Part of a small language model's weights.
Size: 11 layers, width 256, MLP 704 GeGLU, 9.13M parameters.
Architecture: biases, tied embeddings, normalized queries and keys.
Training: a variant of Adam for these matrices, 170M tokens, 5198 steps.
MLP neurons of a small language model. Each row is named by its layer, matrix (gate and up: input weights) and neuron, and shows model dimensions 0-127. Each number is 200 + 20 x the weight over its row's rms, rounded and kept within 0 to 999. A neuron's up and down rows have the sign that makes its largest values positive.
Before each neuron's rows, "fires after" lists the tokens most often just before its 100 highest values on Wikipedia text that the model never trained on. A number after a token or word is its count.

fires after: " |" 62, ";" 12, "n" 5
L2.gate398,189,174,156,190,205,218,262,193,191,190,184,202,227,153,192,190,229,192,204,192,183,202,200,206,210,187,213,239,190,162,167,231,181,204,184,198,218,188,195,193,195,203,171,179,203,189,172,191,191,225,219,207,176,188,192,191,194,175,212,168,199,227,186,238,208,224,218,186,204,194,169,188,229,188,191,198,160,178,241,217,208,200,201,198,175,194,216,213,223,194,211,169,196,208,202,191,203,180,203,202,148,202,214,184,210,158,157,204,222,210,219,212,238,192,195,206,215,199,221,209,204,226,203,192,169,200,212,184
L2.up398,165,172,151,216,189,199,207,168,197,201,192,203,209,160,222,160,225,175,174,205,195,219,209,187,216,184,194,207,175,176,195,228,190,184,210,195,205,178,196,213,229,227,203,191,204,206,164,188,211,213,216,221,167,216,194,200,192,200,212,158,206,211,159,234,214,251,195,191,199,200,174,184,194,170,193,215,173,204,245,218,167,201,200,184,217,194,167,202,235,229,236,188,223,211,204,230,216,210,226,203,205,192,182,188,214,167,172,213,196,203,201,219,195,194,195,216,235,189,215,188,203,238,183,206,187,178,195,199

fires after: "iam" 13, "om" 12, " M" 9, "m" 9, "ild" 9
L5.gate376,221,196,197,176,226,203,193,198,223,193,168,193,207,211,220,217,171,202,193,193,188,248,188,201,220,185,198,185,223,165,201,203,205,204,180,235,219,221,218,179,203,193,187,180,217,228,201,172,196,154,171,204,176,205,211,224,210,177,186,215,163,179,185,179,252,218,205,189,211,213,195,212,207,211,213,190,208,190,199,203,182,240,189,257,231,207,227,212,205,211,180,202,185,205,203,189,191,180,188,207,193,182,179,178,210,190,194,192,207,219,195,217,177,193,200,225,204,168,179,210,210,199,198,196,202,191,174,188
L5.up376,230,181,165,204,238,181,188,183,181,178,165,170,176,194,212,211,184,174,175,164,224,211,199,196,166,147,194,181,170,200,168,200,206,209,173,198,209,166,193,178,184,194,185,181,205,191,193,208,209,197,169,190,201,213,202,192,213,178,193,196,204,198,173,169,211,208,218,168,189,196,212,193,216,237,207,172,179,190,216,185,179,188,227,200,239,227,193,204,210,220,172,206,222,201,208,171,215,191,190,219,234,187,192,182,191,209,195,155,138,213,213,210,178,237,209,201,185,175,235,253,193,212,211,196,192,165,204,199

fires after: "id" 17, "d" 11, "n" 8, " c" 7, " ex" 5, "anc" 4
L2.gate114,194,170,164,154,193,193,216,193,207,177,168,188,229,170,213,181,221,177,220,216,182,218,210,204,160,192,176,196,227,205,202,174,197,199,182,196,225,183,210,210,188,201,208,197,212,197,189,185,210,223,186,214,185,205,178,224,198,174,186,194,193,201,187,219,197,179,206,180,177,229,196,188,201,183,228,171,184,189,225,179,201,220,190,196,172,225,219,222,215,230,203,185,209,198,150,149,233,188,198,206,186,204,192,173,180,188,199,193,156,199,215,188,180,223,210,236,201,195,226,206,179,229,233,252,165,188,202,200
L2.up114,177,163,160,168,199,188,211,191,217,222,170,186,215,150,208,182,204,221,182,197,196,243,209,187,180,182,181,214,229,228,206,209,197,207,208,205,197,159,201,224,182,213,188,197,203,216,166,204,196,198,215,233,191,167,196,205,190,175,189,252,210,181,193,227,188,237,216,165,195,184,214,200,211,158,210,166,232,181,152,181,176,215,231,211,181,218,198,220,203,221,172,190,200,210,179,189,219,190,188,183,189,208,235,189,185,195,185,211,185,209,198,164,191,223,187,228,182,183,184,194,166,204,220,216,190,166,203,213

fires after: " c" 30, " C" 26, " st" 22, " ro" 7, " loc" 6
L2.gate686,214,253,186,182,196,201,202,221,231,201,232,219,225,207,202,178,227,209,187,169,221,198,170,197,222,219,206,198,198,225,186,238,182,226,181,249,212,170,220,203,183,177,212,165,194,210,222,209,161,177,175,189,163,212,208,180,224,204,166,207,190,186,199,203,193,248,188,182,172,193,205,171,196,186,200,196,192,213,224,230,179,258,227,200,218,217,163,210,179,216,167,200,202,192,223,200,200,198,212,211,207,218,221,179,177,153,194,176,248,224,192,184,197,210,196,229,197,174,175,182,197,201,200,201,194,228,185,157
L2.up686,217,190,200,215,197,187,231,230,238,209,200,207,207,200,195,187,197,181,218,232,197,176,188,174,208,210,218,194,198,196,236,169,201,216,215,223,187,211,211,221,216,196,196,226,190,241,170,223,183,216,244,189,194,191,198,224,180,202,170,179,167,181,177,205,192,198,205,207,203,186,182,221,210,207,217,182,186,221,225,192,204,184,180,188,220,224,218,208,233,228,228,200,192,207,221,199,190,185,200,168,182,222,197,191,209,185,202,247,214,188,181,145,157,209,181,188,179,233,213,234,197,185,216,176,195,169,156,191

fires after: "o" 14, "oot" 14, "et" 12, "ra" 11, "2" 8
L2.gate116,203,217,207,208,169,204,176,171,173,176,186,176,218,204,209,182,183,196,201,192,171,205,176,208,175,210,215,203,187,208,216,243,205,223,206,173,157,207,180,217,230,173,167,168,196,214,218,183,204,212,176,183,178,202,198,192,219,201,160,226,191,205,203,200,207,180,194,192,178,227,197,189,213,210,190,203,213,207,218,188,214,206,189,209,231,196,182,219,185,218,198,196,206,186,157,205,173,198,197,178,195,176,190,214,186,173,201,194,231,208,186,184,206,198,197,197,161,190,199,197,161,153,197,194,204,214,193,188
L2.up116,212,162,188,217,186,208,169,235,183,225,243,217,216,187,207,185,175,209,174,223,188,170,172,240,212,197,209,187,209,226,189,238,203,224,218,177,206,175,205,203,194,163,194,201,181,213,214,192,178,181,197,169,203,174,238,179,218,183,200,238,213,197,177,192,212,210,244,211,224,188,213,175,204,135,192,218,194,203,176,235,209,199,186,214,241,176,145,190,160,220,167,208,213,243,190,193,189,208,228,193,200,179,205,196,182,230,189,211,204,206,158,195,204,193,196,201,195,179,195,196,203,190,174,226,214,197,207,187

fires after: "cc" 18, "eng" 13, " ad" 13, " c" 12, "ec" 5, "ra" 5
L5.gate493,192,239,216,207,223,204,216,206,203,185,214,207,210,206,209,199,225,214,217,175,193,218,188,227,205,196,229,189,207,228,213,225,192,200,211,189,198,213,198,203,205,203,213,178,200,139,218,206,194,189,193,200,175,233,246,179,186,181,165,204,202,209,238,207,210,216,219,193,208,203,185,190,200,165,211,240,210,228,172,192,180,197,214,190,183,233,184,196,188,184,187,191,165,183,194,191,200,256,235,202,194,183,196,218,197,209,199,185,245,209,167,159,200,201,171,226,171,179,190,214,199,207,192,239,207,172,166,192
L5.up493,247,202,209,186,219,198,214,236,195,212,203,183,217,207,217,217,210,211,192,217,199,177,193,218,210,168,213,220,219,216,178,204,166,221,208,164,222,195,194,168,200,184,207,179,207,176,198,189,169,209,237,245,197,197,203,230,172,202,167,205,197,199,230,204,187,198,194,244,181,188,188,176,204,162,199,184,182,201,182,188,200,194,226,182,179,189,195,194,199,201,235,211,179,184,194,198,224,208,245,210,196,153,216,216,211,230,195,155,209,225,191,171,190,218,170,202,193,181,216,200,175,169,188,196,217,190,218,179

fires after: " re" 28, "vel" 20, "ent" 14, " me" 10, " bu" 9, "ou" 5
L5.gate139,207,183,223,184,174,201,164,183,187,205,198,181,211,188,195,243,199,213,220,213,199,174,211,223,188,203,210,222,193,212,201,201,186,187,240,244,187,184,212,205,204,196,199,203,177,174,191,192,233,187,198,205,193,171,238,212,206,189,211,193,192,160,193,185,203,211,231,189,201,216,230,152,153,193,206,206,201,224,191,198,225,221,184,195,185,180,214,189,222,216,203,210,241,209,190,174,212,197,213,202,199,202,208,182,206,225,192,212,196,216,161,168,187,266,207,216,169,209,219,185,176,189,186,207,217,213,175,192
L5.up139,203,211,197,198,198,195,216,209,192,183,174,181,235,196,165,168,210,229,203,243,224,173,232,193,178,231,179,220,186,186,189,170,226,170,205,209,190,179,179,229,197,206,183,181,171,189,206,213,200,238,205,210,204,192,222,193,177,210,202,199,196,180,207,189,188,227,177,196,209,190,251,186,208,190,232,200,179,234,208,182,190,197,184,189,202,173,197,209,190,214,157,170,196,181,193,158,228,209,194,191,225,206,213,190,191,200,180,182,194,196,199,179,221,195,209,199,208,180,190,210,186,197,162,198,211,175,164,171

fires after: "A" 21, " C" 15, " G" 12, " Ch" 11, " c" 10, " D" 5
L2.gate202,202,230,192,187,162,196,202,183,222,176,189,216,236,201,202,209,205,182,180,169,196,231,182,219,194,219,197,196,218,205,217,179,194,204,173,173,217,151,224,150,219,188,184,203,207,211,211,212,209,213,197,193,166,218,176,210,152,199,212,174,214,215,230,172,186,229,183,186,189,217,203,169,179,175,202,199,192,198,224,234,210,234,188,213,174,193,198,193,180,197,204,215,194,186,163,165,223,222,219,157,165,153,193,192,199,204,183,208,200,213,205,184,192,204,192,208,214,198,174,160,186,223,175,219,203,235,185,177
L2.up202,198,220,189,207,196,214,198,192,192,216,211,179,212,184,182,188,194,220,164,188,178,231,197,195,198,187,212,158,173,200,188,223,180,188,179,190,214,186,191,152,184,184,194,167,204,211,198,180,190,187,157,184,187,188,230,190,214,205,215,197,215,173,234,168,189,191,198,219,199,169,225,175,191,157,177,203,177,236,231,243,207,218,172,197,175,198,229,187,158,183,194,194,217,187,168,179,212,228,199,173,214,184,205,220,160,163,174,240,185,232,225,202,223,197,195,207,202,198,205,160,205,201,169,188,250,196,204,220

fires after: " again" 29, " le" 8, " in" 6, " s" 5, " K" 5, "," 4
L6.gate10,220,217,174,199,206,187,210,239,212,210,182,165,206,182,181,196,199,236,190,215,184,201,173,207,145,191,180,227,194,242,169,204,180,213,152,207,194,207,185,198,230,167,206,207,211,173,226,213,154,220,183,216,182,236,228,179,188,174,190,178,209,236,194,250,212,192,163,222,171,216,174,169,215,193,178,213,174,221,193,209,192,197,162,202,187,191,178,228,208,220,160,179,195,194,212,174,206,215,179,236,223,220,177,216,192,197,188,195,213,178,199,201,186,224,195,219,203,193,216,199,239,197,220,212,219,181,175,221
L6.up10,196,220,206,223,217,220,155,165,202,205,224,201,242,189,208,224,178,202,258,193,165,193,212,199,163,169,232,217,173,206,205,195,174,196,207,199,165,214,213,202,196,193,215,239,166,196,205,230,195,205,232,172,201,179,195,203,234,204,177,216,178,184,180,236,211,203,212,192,221,188,176,200,175,206,219,217,210,205,212,215,191,194,217,202,171,189,217,206,206,190,199,178,224,172,220,202,218,172,196,209,192,195,215,215,186,250,193,169,230,201,157,179,199,202,175,223,193,190,193,216,224,170,173,226,216,170,188,216

fires after: "om" 29, " m" 14, " M" 8, "er" 7, "'" 6
L5.gate113,180,211,169,186,181,190,192,187,240,165,160,202,212,196,235,179,197,205,218,186,213,202,210,173,180,222,175,221,229,157,173,202,165,179,185,222,187,179,205,202,201,194,197,173,176,224,206,165,201,195,175,198,192,206,212,243,223,187,194,175,182,201,211,206,182,240,197,169,178,187,185,175,201,234,180,196,207,171,205,198,232,193,194,230,240,198,201,194,217,205,184,195,150,159,224,220,214,185,241,205,190,206,193,204,198,223,173,174,184,199,192,157,201,233,188,196,209,202,190,208,197,225,188,211,210,177,227,186
L5.up113,219,199,191,205,222,204,191,192,178,177,182,208,219,184,181,207,200,207,218,185,225,207,185,208,183,181,188,169,230,181,188,176,203,192,199,201,215,200,188,201,208,210,218,194,209,220,236,174,213,163,212,186,182,200,181,218,203,179,192,207,178,158,189,181,220,197,194,156,198,200,241,194,221,221,187,210,184,170,219,204,188,213,204,186,214,239,193,179,195,213,193,140,203,205,207,199,226,202,146,203,213,205,200,231,177,206,197,195,197,192,196,202,172,199,216,213,222,180,233,201,256,198,185,186,197,199,173,184

fires after: " ad" 23, " C" 12, " con" 11, " dec" 8, " c" 7
L5.gate211,174,199,207,201,208,210,213,232,177,227,215,167,239,224,171,193,223,231,166,180,234,188,192,218,206,202,188,186,208,231,186,217,212,193,166,175,235,188,207,220,186,165,214,188,193,191,209,162,168,217,240,177,179,208,171,177,204,215,175,209,158,206,220,219,225,212,198,205,192,219,202,206,198,161,229,196,199,211,165,215,163,208,210,198,200,184,193,204,125,161,189,199,218,216,189,200,223,239,207,192,174,191,210,188,185,195,210,192,203,234,213,206,217,175,186,197,177,185,205,201,182,226,226,214,225,164,200,226
L5.up211,191,212,209,209,205,186,225,209,178,229,192,202,194,211,229,160,182,191,174,224,191,198,210,200,189,179,166,186,178,214,171,201,233,192,194,204,183,199,178,206,203,186,228,168,212,227,216,198,162,214,221,239,190,187,212,181,191,236,197,195,174,228,225,194,188,234,202,222,188,187,187,212,213,169,205,203,240,197,181,213,201,216,197,190,233,173,219,231,174,201,180,202,173,227,227,199,189,219,216,182,188,184,218,187,204,216,172,186,218,209,207,193,174,188,176,212,172,183,203,233,205,217,192,183,205,174,222,203

fires after: " Eng" 19, "ur" 10, "ro" 8, "ig" 6, "g" 6, "ab" 5
L8.gate281,186,238,250,201,187,203,213,205,184,200,183,188,220,182,227,212,231,186,174,221,179,191,164,227,197,198,211,222,218,210,179,210,146,217,178,230,206,205,201,209,230,193,201,172,156,201,210,201,195,193,219,192,194,254,182,201,236,207,193,189,229,214,201,202,205,184,163,193,183,205,205,211,151,212,210,199,200,213,193,223,190,189,188,191,163,218,204,213,152,203,192,150,220,170,225,203,218,232,186,193,189,227,198,270,200,212,198,154,225,202,218,198,218,178,188,232,209,217,219,204,176,220,199,208,220,186,209,205
L8.up281,234,199,234,200,191,176,220,162,185,218,190,172,198,181,206,203,194,186,190,213,175,227,183,220,260,191,243,191,184,175,187,221,196,178,148,184,163,212,185,196,190,199,215,191,174,168,220,237,148,220,208,195,215,220,227,214,210,191,195,191,194,163,192,188,215,174,196,211,219,184,203,220,216,198,202,216,187,200,178,212,211,219,233,189,176,199,192,209,189,188,180,224,253,202,240,202,201,217,219,196,196,214,177,198,164,205,179,173,193,202,163,187,209,207,202,192,203,214,173,196,205,234,205,192,190,172,183,206

fires after: "u" 33, "t" 8, "-" 7, "it" 6, "p" 5, "r" 4
L5.gate96,210,193,217,152,197,205,209,188,201,167,172,167,221,185,207,209,213,215,201,207,195,193,188,219,203,225,211,177,238,216,168,239,192,192,165,178,208,191,230,231,202,191,196,201,196,233,220,186,179,177,207,194,175,186,166,211,230,202,172,186,180,183,183,197,215,214,198,134,216,184,219,227,158,218,194,212,189,199,197,189,218,209,206,219,187,194,203,169,180,185,158,177,213,220,177,212,167,241,192,198,173,204,229,219,211,223,193,213,197,236,178,155,209,191,179,200,200,206,184,198,212,223,175,203,179,187,169,213
L5.up96,213,151,187,188,190,189,234,205,203,196,179,208,179,180,255,217,173,193,215,213,182,237,166,169,191,206,186,189,205,194,214,196,187,218,192,203,166,181,214,207,214,192,182,160,222,210,199,225,203,187,172,220,217,194,197,218,224,239,207,170,195,206,189,153,185,206,218,177,227,171,195,186,165,203,188,185,208,232,215,204,226,144,221,222,204,208,186,232,174,199,209,190,184,206,172,182,157,224,231,224,196,178,202,212,201,207,183,195,216,216,198,186,226,217,225,177,199,204,180,174,167,198,194,184,197,196,189,224

fires after: " E" 15, " I" 14, " J" 12, "|" 11, "A" 9
L2.gate130,190,190,189,208,193,176,231,166,182,206,184,160,198,197,218,211,218,193,182,180,199,186,185,238,216,192,175,201,198,190,155,218,199,237,193,219,178,198,202,219,207,184,212,174,185,181,198,177,196,207,180,171,165,214,164,197,237,200,185,201,210,253,221,225,195,187,173,205,167,223,206,176,216,203,217,243,216,214,227,180,254,226,199,195,207,201,223,216,230,182,200,209,189,190,225,200,204,214,191,229,208,211,197,221,196,187,187,195,203,221,225,202,200,179,147,207,199,202,211,200,191,211,195,248,204,192,212,180
L2.up130,203,201,176,187,202,219,175,183,201,202,196,176,206,188,173,228,185,221,217,154,207,207,183,228,167,196,198,217,174,192,191,152,182,215,184,225,163,211,219,160,190,210,210,190,193,214,189,201,221,226,203,181,181,198,195,195,216,174,213,180,189,198,175,176,189,177,234,172,133,214,257,190,182,179,224,203,185,221,194,204,192,192,198,217,211,166,214,219,177,211,186,202,218,235,184,188,216,225,168,191,212,227,211,176,193,167,205,190,226,212,195,192,224,213,181,181,192,194,209,199,200,184,195,210,183,208,189,177

fires after: " A" 34, "–2" 8, " R" 8, "2" 7, "ust" 6, "ra" 6
L2.gate625,212,198,201,224,185,177,206,220,212,209,196,208,222,202,224,211,218,189,195,175,161,193,166,179,187,206,203,212,196,213,177,238,178,241,217,174,181,214,176,188,198,201,195,164,200,183,200,200,189,188,171,175,178,171,213,171,224,207,206,219,153,217,217,222,187,174,205,220,215,185,218,202,209,193,226,205,192,199,209,200,222,202,213,253,193,186,208,216,173,235,194,188,170,199,208,192,191,192,189,209,177,215,238,178,165,182,217,203,209,210,192,184,182,181,192,173,203,193,219,223,180,209,213,186,186,173,160,210
L2.up625,196,205,214,197,174,172,202,181,175,228,205,208,201,210,220,199,194,205,217,205,179,201,179,192,192,203,213,220,197,203,181,219,207,222,212,216,171,209,204,213,193,179,201,202,209,227,193,203,191,230,210,181,196,144,212,194,191,213,181,208,228,204,186,187,233,210,192,213,195,204,209,169,202,206,176,184,158,220,199,188,222,200,216,226,203,188,215,192,196,212,166,203,215,159,148,191,191,218,216,202,185,176,188,191,174,189,182,168,186,241,231,152,164,197,208,192,171,200,203,207,226,193,188,212,201,189,193,189

fires after: "u" 33, "o" 10, "i" 6, "it" 6, " T" 4, "ar" 4
L6.gate388,197,185,198,188,242,218,161,215,188,158,192,203,192,210,170,207,207,221,218,197,242,214,167,216,195,186,188,214,202,194,193,248,193,176,196,182,208,172,232,193,202,196,179,202,211,224,196,179,197,186,172,193,185,193,187,184,197,209,190,203,171,207,190,172,217,208,195,161,185,209,229,213,195,181,194,190,220,206,202,249,245,193,234,218,194,220,215,202,170,227,203,190,212,206,179,181,212,229,202,188,188,178,197,228,212,215,198,195,197,230,229,199,232,223,217,209,181,204,217,190,202,179,188,233,189,194,201,197
L6.up388,189,187,204,158,202,224,187,212,218,191,238,201,184,188,175,205,209,185,161,212,182,229,177,232,192,220,174,220,202,181,209,236,216,200,223,242,205,186,239,201,224,182,174,199,175,210,241,172,181,188,190,208,206,186,233,223,190,244,213,183,189,172,184,202,241,164,216,182,194,212,225,167,189,218,196,176,196,223,217,230,196,189,201,210,204,223,186,222,223,225,204,194,171,207,166,209,237,199,180,208,205,208,222,228,190,241,176,204,171,202,189,170,212,201,197,210,190,169,221,184,212,189,157,202,183,175,204,184

fires after: " c" 33, " B" 21, " C" 20, "h" 4, " b" 4, " Q" 4
L5.gate174,184,218,207,172,164,183,227,229,181,176,202,199,204,207,150,177,192,182,197,202,218,208,221,249,205,172,209,215,200,213,189,201,163,216,180,184,209,217,203,178,222,218,176,159,198,180,202,186,206,216,199,187,181,211,218,194,211,197,161,224,187,189,215,208,224,200,195,153,178,209,223,197,201,198,234,253,206,197,228,227,178,191,232,238,187,207,199,202,216,199,172,209,220,206,203,182,244,228,177,177,189,195,232,215,246,185,201,194,202,237,218,179,197,192,177,212,232,175,201,208,204,205,241,215,199,179,212,189
L5.up174,202,209,224,151,216,198,198,227,186,160,182,209,213,189,177,227,176,212,221,228,202,164,236,219,197,180,266,233,204,223,192,220,188,203,191,180,192,212,190,173,197,210,209,152,220,197,177,180,187,190,217,195,187,229,234,190,201,203,189,231,208,170,195,195,194,223,192,190,197,179,188,218,205,183,210,223,203,231,202,223,210,181,232,230,191,224,188,200,217,196,188,206,222,219,205,161,218,229,197,167,197,214,225,192,205,179,187,202,197,242,228,170,210,221,197,187,214,141,207,192,181,202,233,188,162,198,204,200

fires after: " bu" 27, "il" 10, "ar" 10, "vel" 8, " ear" 7, "ib" 6
L5.gate306,148,186,216,193,193,198,215,183,184,216,200,196,219,189,148,164,206,255,204,203,230,204,196,238,187,224,177,220,205,239,199,213,213,221,205,219,220,211,201,181,190,149,217,189,194,174,203,190,171,195,183,192,196,204,210,174,177,188,210,152,216,165,217,203,183,194,173,164,191,220,206,206,181,181,205,196,188,217,186,242,191,241,166,192,181,175,189,205,175,175,184,212,176,198,187,150,234,225,220,184,184,199,222,227,213,210,194,183,208,234,185,199,222,225,182,195,162,194,185,201,204,220,202,213,174,217,205,210
L5.up306,163,180,197,209,208,165,186,192,207,207,197,182,201,227,157,175,193,242,225,213,197,176,208,203,214,218,154,199,177,229,192,210,191,202,188,226,205,203,174,176,211,167,230,195,167,182,192,214,219,231,195,211,190,202,222,218,197,185,166,180,203,196,216,219,202,203,191,174,175,230,171,219,188,240,209,233,185,219,231,180,208,216,153,199,193,158,200,208,189,201,215,211,193,231,192,165,201,206,219,174,191,198,201,184,204,193,205,216,219,188,207,214,204,219,205,213,184,186,221,229,194,196,194,227,191,219,182,187

fires after: " p" 21, " P" 11, " c" 9, " h" 6, " C" 6, "P" 6
L2.gate390,174,197,215,172,141,184,215,221,212,194,178,183,235,162,183,194,202,196,191,205,240,220,197,199,193,214,220,188,212,215,192,248,199,177,202,234,196,190,232,160,171,206,224,181,190,219,223,163,187,208,224,198,157,219,177,233,222,208,181,199,209,173,195,219,213,195,191,209,193,246,201,194,228,203,211,200,198,187,198,224,190,230,180,193,211,211,198,210,193,206,215,208,185,194,165,172,187,226,211,200,173,186,210,209,196,217,200,188,186,222,218,212,223,202,169,210,211,212,206,205,185,224,170,230,206,197,182,198
L2.up390,191,224,195,188,202,180,196,224,261,208,186,184,189,192,197,186,151,207,201,191,200,203,201,181,209,221,195,201,190,193,213,207,186,187,188,253,204,200,249,185,176,247,222,193,210,220,212,209,213,225,203,203,168,239,211,211,203,209,211,196,162,185,209,208,167,198,219,206,179,189,165,191,212,196,174,226,216,211,215,215,184,180,175,192,167,209,211,218,205,186,193,182,191,224,174,219,213,213,189,170,228,226,160,232,211,198,225,212,179,210,177,197,170,252,201,179,193,223,219,197,209,180,188,250,205,142,188,231

fires after: " C" 33, " c" 29, "or" 18, " e" 5
L5.gate209,207,224,211,170,184,173,190,224,237,173,202,211,227,206,212,216,182,193,153,223,212,204,200,212,194,206,217,185,227,210,185,198,192,205,180,226,217,199,199,211,224,205,205,184,202,212,238,179,182,214,201,182,176,187,202,191,202,203,206,212,191,184,204,228,188,187,165,199,204,201,201,153,228,197,219,190,203,213,199,220,202,231,223,196,197,224,161,189,184,189,183,196,219,200,158,179,196,232,184,170,182,216,201,203,225,188,152,210,202,212,246,172,155,215,182,195,206,219,180,155,207,211,161,198,205,178,144,195
L5.up209,202,217,191,167,206,198,221,214,195,222,223,197,220,177,200,216,183,162,179,190,225,170,235,225,218,195,230,176,188,226,188,173,224,162,185,217,182,206,157,204,193,203,224,197,211,218,196,186,185,188,208,190,200,210,199,198,182,179,230,202,198,207,185,204,171,210,215,225,177,180,191,192,238,200,212,176,209,216,196,208,198,191,217,171,196,209,167,194,228,186,220,225,218,206,216,193,203,237,225,171,201,192,192,218,200,175,198,204,201,219,209,176,170,253,221,216,213,215,233,176,207,200,188,181,222,178,190,187

fires after: " I" 18, " E" 15, " A" 9, " c" 6, "z" 6
L2.gate377,189,166,182,208,155,211,184,200,209,142,191,193,246,188,184,249,232,201,182,179,223,217,189,182,207,211,175,215,187,204,204,211,193,207,171,230,181,178,219,208,192,201,236,224,210,202,177,179,182,204,196,167,177,203,178,204,215,190,196,192,230,216,199,207,201,192,220,209,184,230,204,158,217,183,200,218,221,197,208,195,205,227,215,203,217,206,186,207,215,199,186,217,192,183,178,175,207,212,217,205,198,197,220,224,197,173,183,175,188,207,183,203,231,180,187,233,216,182,240,171,224,222,189,221,192,211,190,171
L2.up377,217,202,201,214,213,241,220,173,236,206,231,178,180,206,191,219,186,200,201,208,206,182,155,160,188,230,200,213,200,180,211,193,169,209,213,229,221,203,181,205,189,204,219,196,206,206,196,252,191,238,188,181,212,185,159,207,189,208,211,175,181,233,181,193,207,199,227,199,193,185,207,175,232,189,180,223,208,262,185,173,212,175,180,221,182,205,214,209,234,210,199,192,220,204,226,183,204,192,208,194,199,202,221,184,178,201,193,233,189,183,182,178,182,221,176,180,185,212,193,205,200,180,240,196,193,181,218,237

fires after: "ra" 36, " he" 15, "ro" 9, "ur" 7, "re" 6, "ue" 6
L6.gate210,206,171,234,188,211,196,195,186,228,188,139,192,226,212,179,219,192,240,242,190,188,213,203,217,209,227,221,189,201,195,203,206,175,216,212,180,200,192,213,197,199,187,182,196,206,180,219,204,158,203,192,193,176,210,207,201,191,214,204,176,197,182,227,184,179,203,180,191,197,216,195,182,164,191,191,189,176,230,210,202,201,211,198,194,196,199,229,192,223,216,194,192,214,186,184,191,191,223,197,171,169,174,222,203,226,184,201,170,192,205,210,157,205,202,173,180,208,226,220,206,171,207,214,228,203,206,216,200
L6.up210,198,188,208,179,188,194,196,172,215,198,177,189,209,186,192,194,202,236,196,216,176,187,219,211,216,216,218,210,193,188,196,216,194,196,178,174,179,179,214,243,205,174,210,173,169,191,237,223,188,219,192,164,190,204,237,212,229,197,192,197,217,213,193,207,204,193,188,204,193,191,216,186,163,200,191,186,193,206,214,167,197,210,221,188,193,213,185,207,228,214,160,188,193,208,198,198,172,232,206,183,150,193,183,214,181,207,206,188,182,210,193,168,223,222,182,167,199,238,220,224,196,198,178,195,207,184,206,219

fires after: "e" 16, "le" 15, "o" 14, "a" 12, " Te" 10, " se" 7
L2.gate412,196,198,194,197,184,220,173,216,206,231,190,156,229,174,208,196,220,180,209,183,218,220,232,188,195,199,210,185,222,212,156,212,183,203,187,184,225,199,242,183,191,195,200,218,167,186,200,203,204,191,206,197,173,221,231,209,219,189,208,195,203,200,248,213,196,211,198,218,170,185,191,194,179,186,160,181,220,219,200,174,234,185,207,190,182,227,173,219,205,209,194,214,199,200,213,210,184,222,201,176,204,205,178,172,186,207,241,196,217,194,167,239,224,224,147,166,148,167,210,210,181,215,217,181,163,202,162,199
L2.up412,218,163,169,183,205,220,201,246,208,194,191,218,223,217,196,192,206,176,198,212,195,221,204,186,181,217,207,198,236,177,186,188,193,182,209,200,191,212,193,212,187,224,197,193,171,207,247,188,214,208,189,243,199,214,229,233,200,199,218,201,197,240,182,256,202,223,207,187,194,208,189,172,206,231,220,222,185,204,222,152,173,189,183,184,198,182,193,199,201,224,193,214,193,204,154,192,167,202,179,200,206,195,211,163,195,221,238,201,206,202,206,208,192,195,194,203,177,182,198,257,220,185,218,206,216,188,181,225

fires after: "\n" 45, "le" 11, " an" 6, "e" 5, ")" 4, " It" 4
L8.gate666,178,234,190,196,163,224,214,211,197,186,206,197,197,196,202,193,212,205,176,162,206,207,195,177,227,177,238,198,226,214,204,191,199,227,200,206,210,232,168,206,193,193,240,215,195,194,187,162,214,218,211,181,178,220,202,175,207,195,215,203,150,190,203,200,192,196,216,200,189,189,176,227,197,189,204,202,212,182,180,174,211,204,195,216,212,212,194,205,193,220,187,191,172,194,194,173,206,229,189,178,182,203,197,193,205,166,174,170,185,251,199,253,216,197,193,196,183,191,219,188,185,220,192,213,193,206,198,207
L8.up666,204,204,210,211,196,193,178,226,200,178,186,171,222,229,206,214,219,235,180,220,216,224,248,179,173,189,191,197,185,173,173,214,172,206,201,195,193,179,183,198,185,204,231,183,193,195,229,172,191,203,192,201,181,190,200,220,214,213,196,171,184,214,229,210,196,212,214,205,208,219,171,194,201,226,225,179,226,161,230,182,221,161,211,207,175,162,205,221,200,209,167,231,221,192,244,171,209,182,186,229,205,213,198,199,200,212,210,170,190,194,210,210,199,178,168,216,180,186,217,185,192,209,195,212,185,213,237,232

fires after: "f" 19, " R" 18, " K" 11, "ai" 8, "h" 6, "ak" 6
L6.gate263,189,219,209,179,196,217,230,230,213,227,145,206,219,201,199,146,169,216,215,181,247,225,182,191,194,199,207,204,205,179,152,200,163,214,201,202,223,189,211,176,227,170,166,220,236,158,210,195,210,202,170,196,203,215,245,206,176,196,213,205,186,196,203,192,190,207,194,201,180,211,217,182,202,206,211,196,210,216,204,241,196,217,196,217,212,167,192,205,168,236,195,200,215,200,178,189,201,189,224,152,214,217,189,226,214,227,184,189,209,226,220,192,244,201,167,197,217,229,224,279,205,197,203,235,217,191,199,211
L6.up263,196,164,197,192,186,177,185,175,193,195,232,220,193,203,153,186,212,207,192,242,200,222,219,221,182,207,171,222,205,228,186,239,209,184,184,232,221,220,175,214,193,221,173,245,215,208,209,213,185,221,204,210,196,222,191,228,214,178,180,192,230,200,200,248,191,213,179,185,170,191,182,165,208,221,214,197,210,204,220,210,198,218,197,200,191,202,198,220,196,212,216,220,193,251,205,195,196,189,205,218,215,207,182,240,233,191,197,191,215,189,187,197,170,179,187,176,203,217,212,221,201,177,196,199,173,228,228,176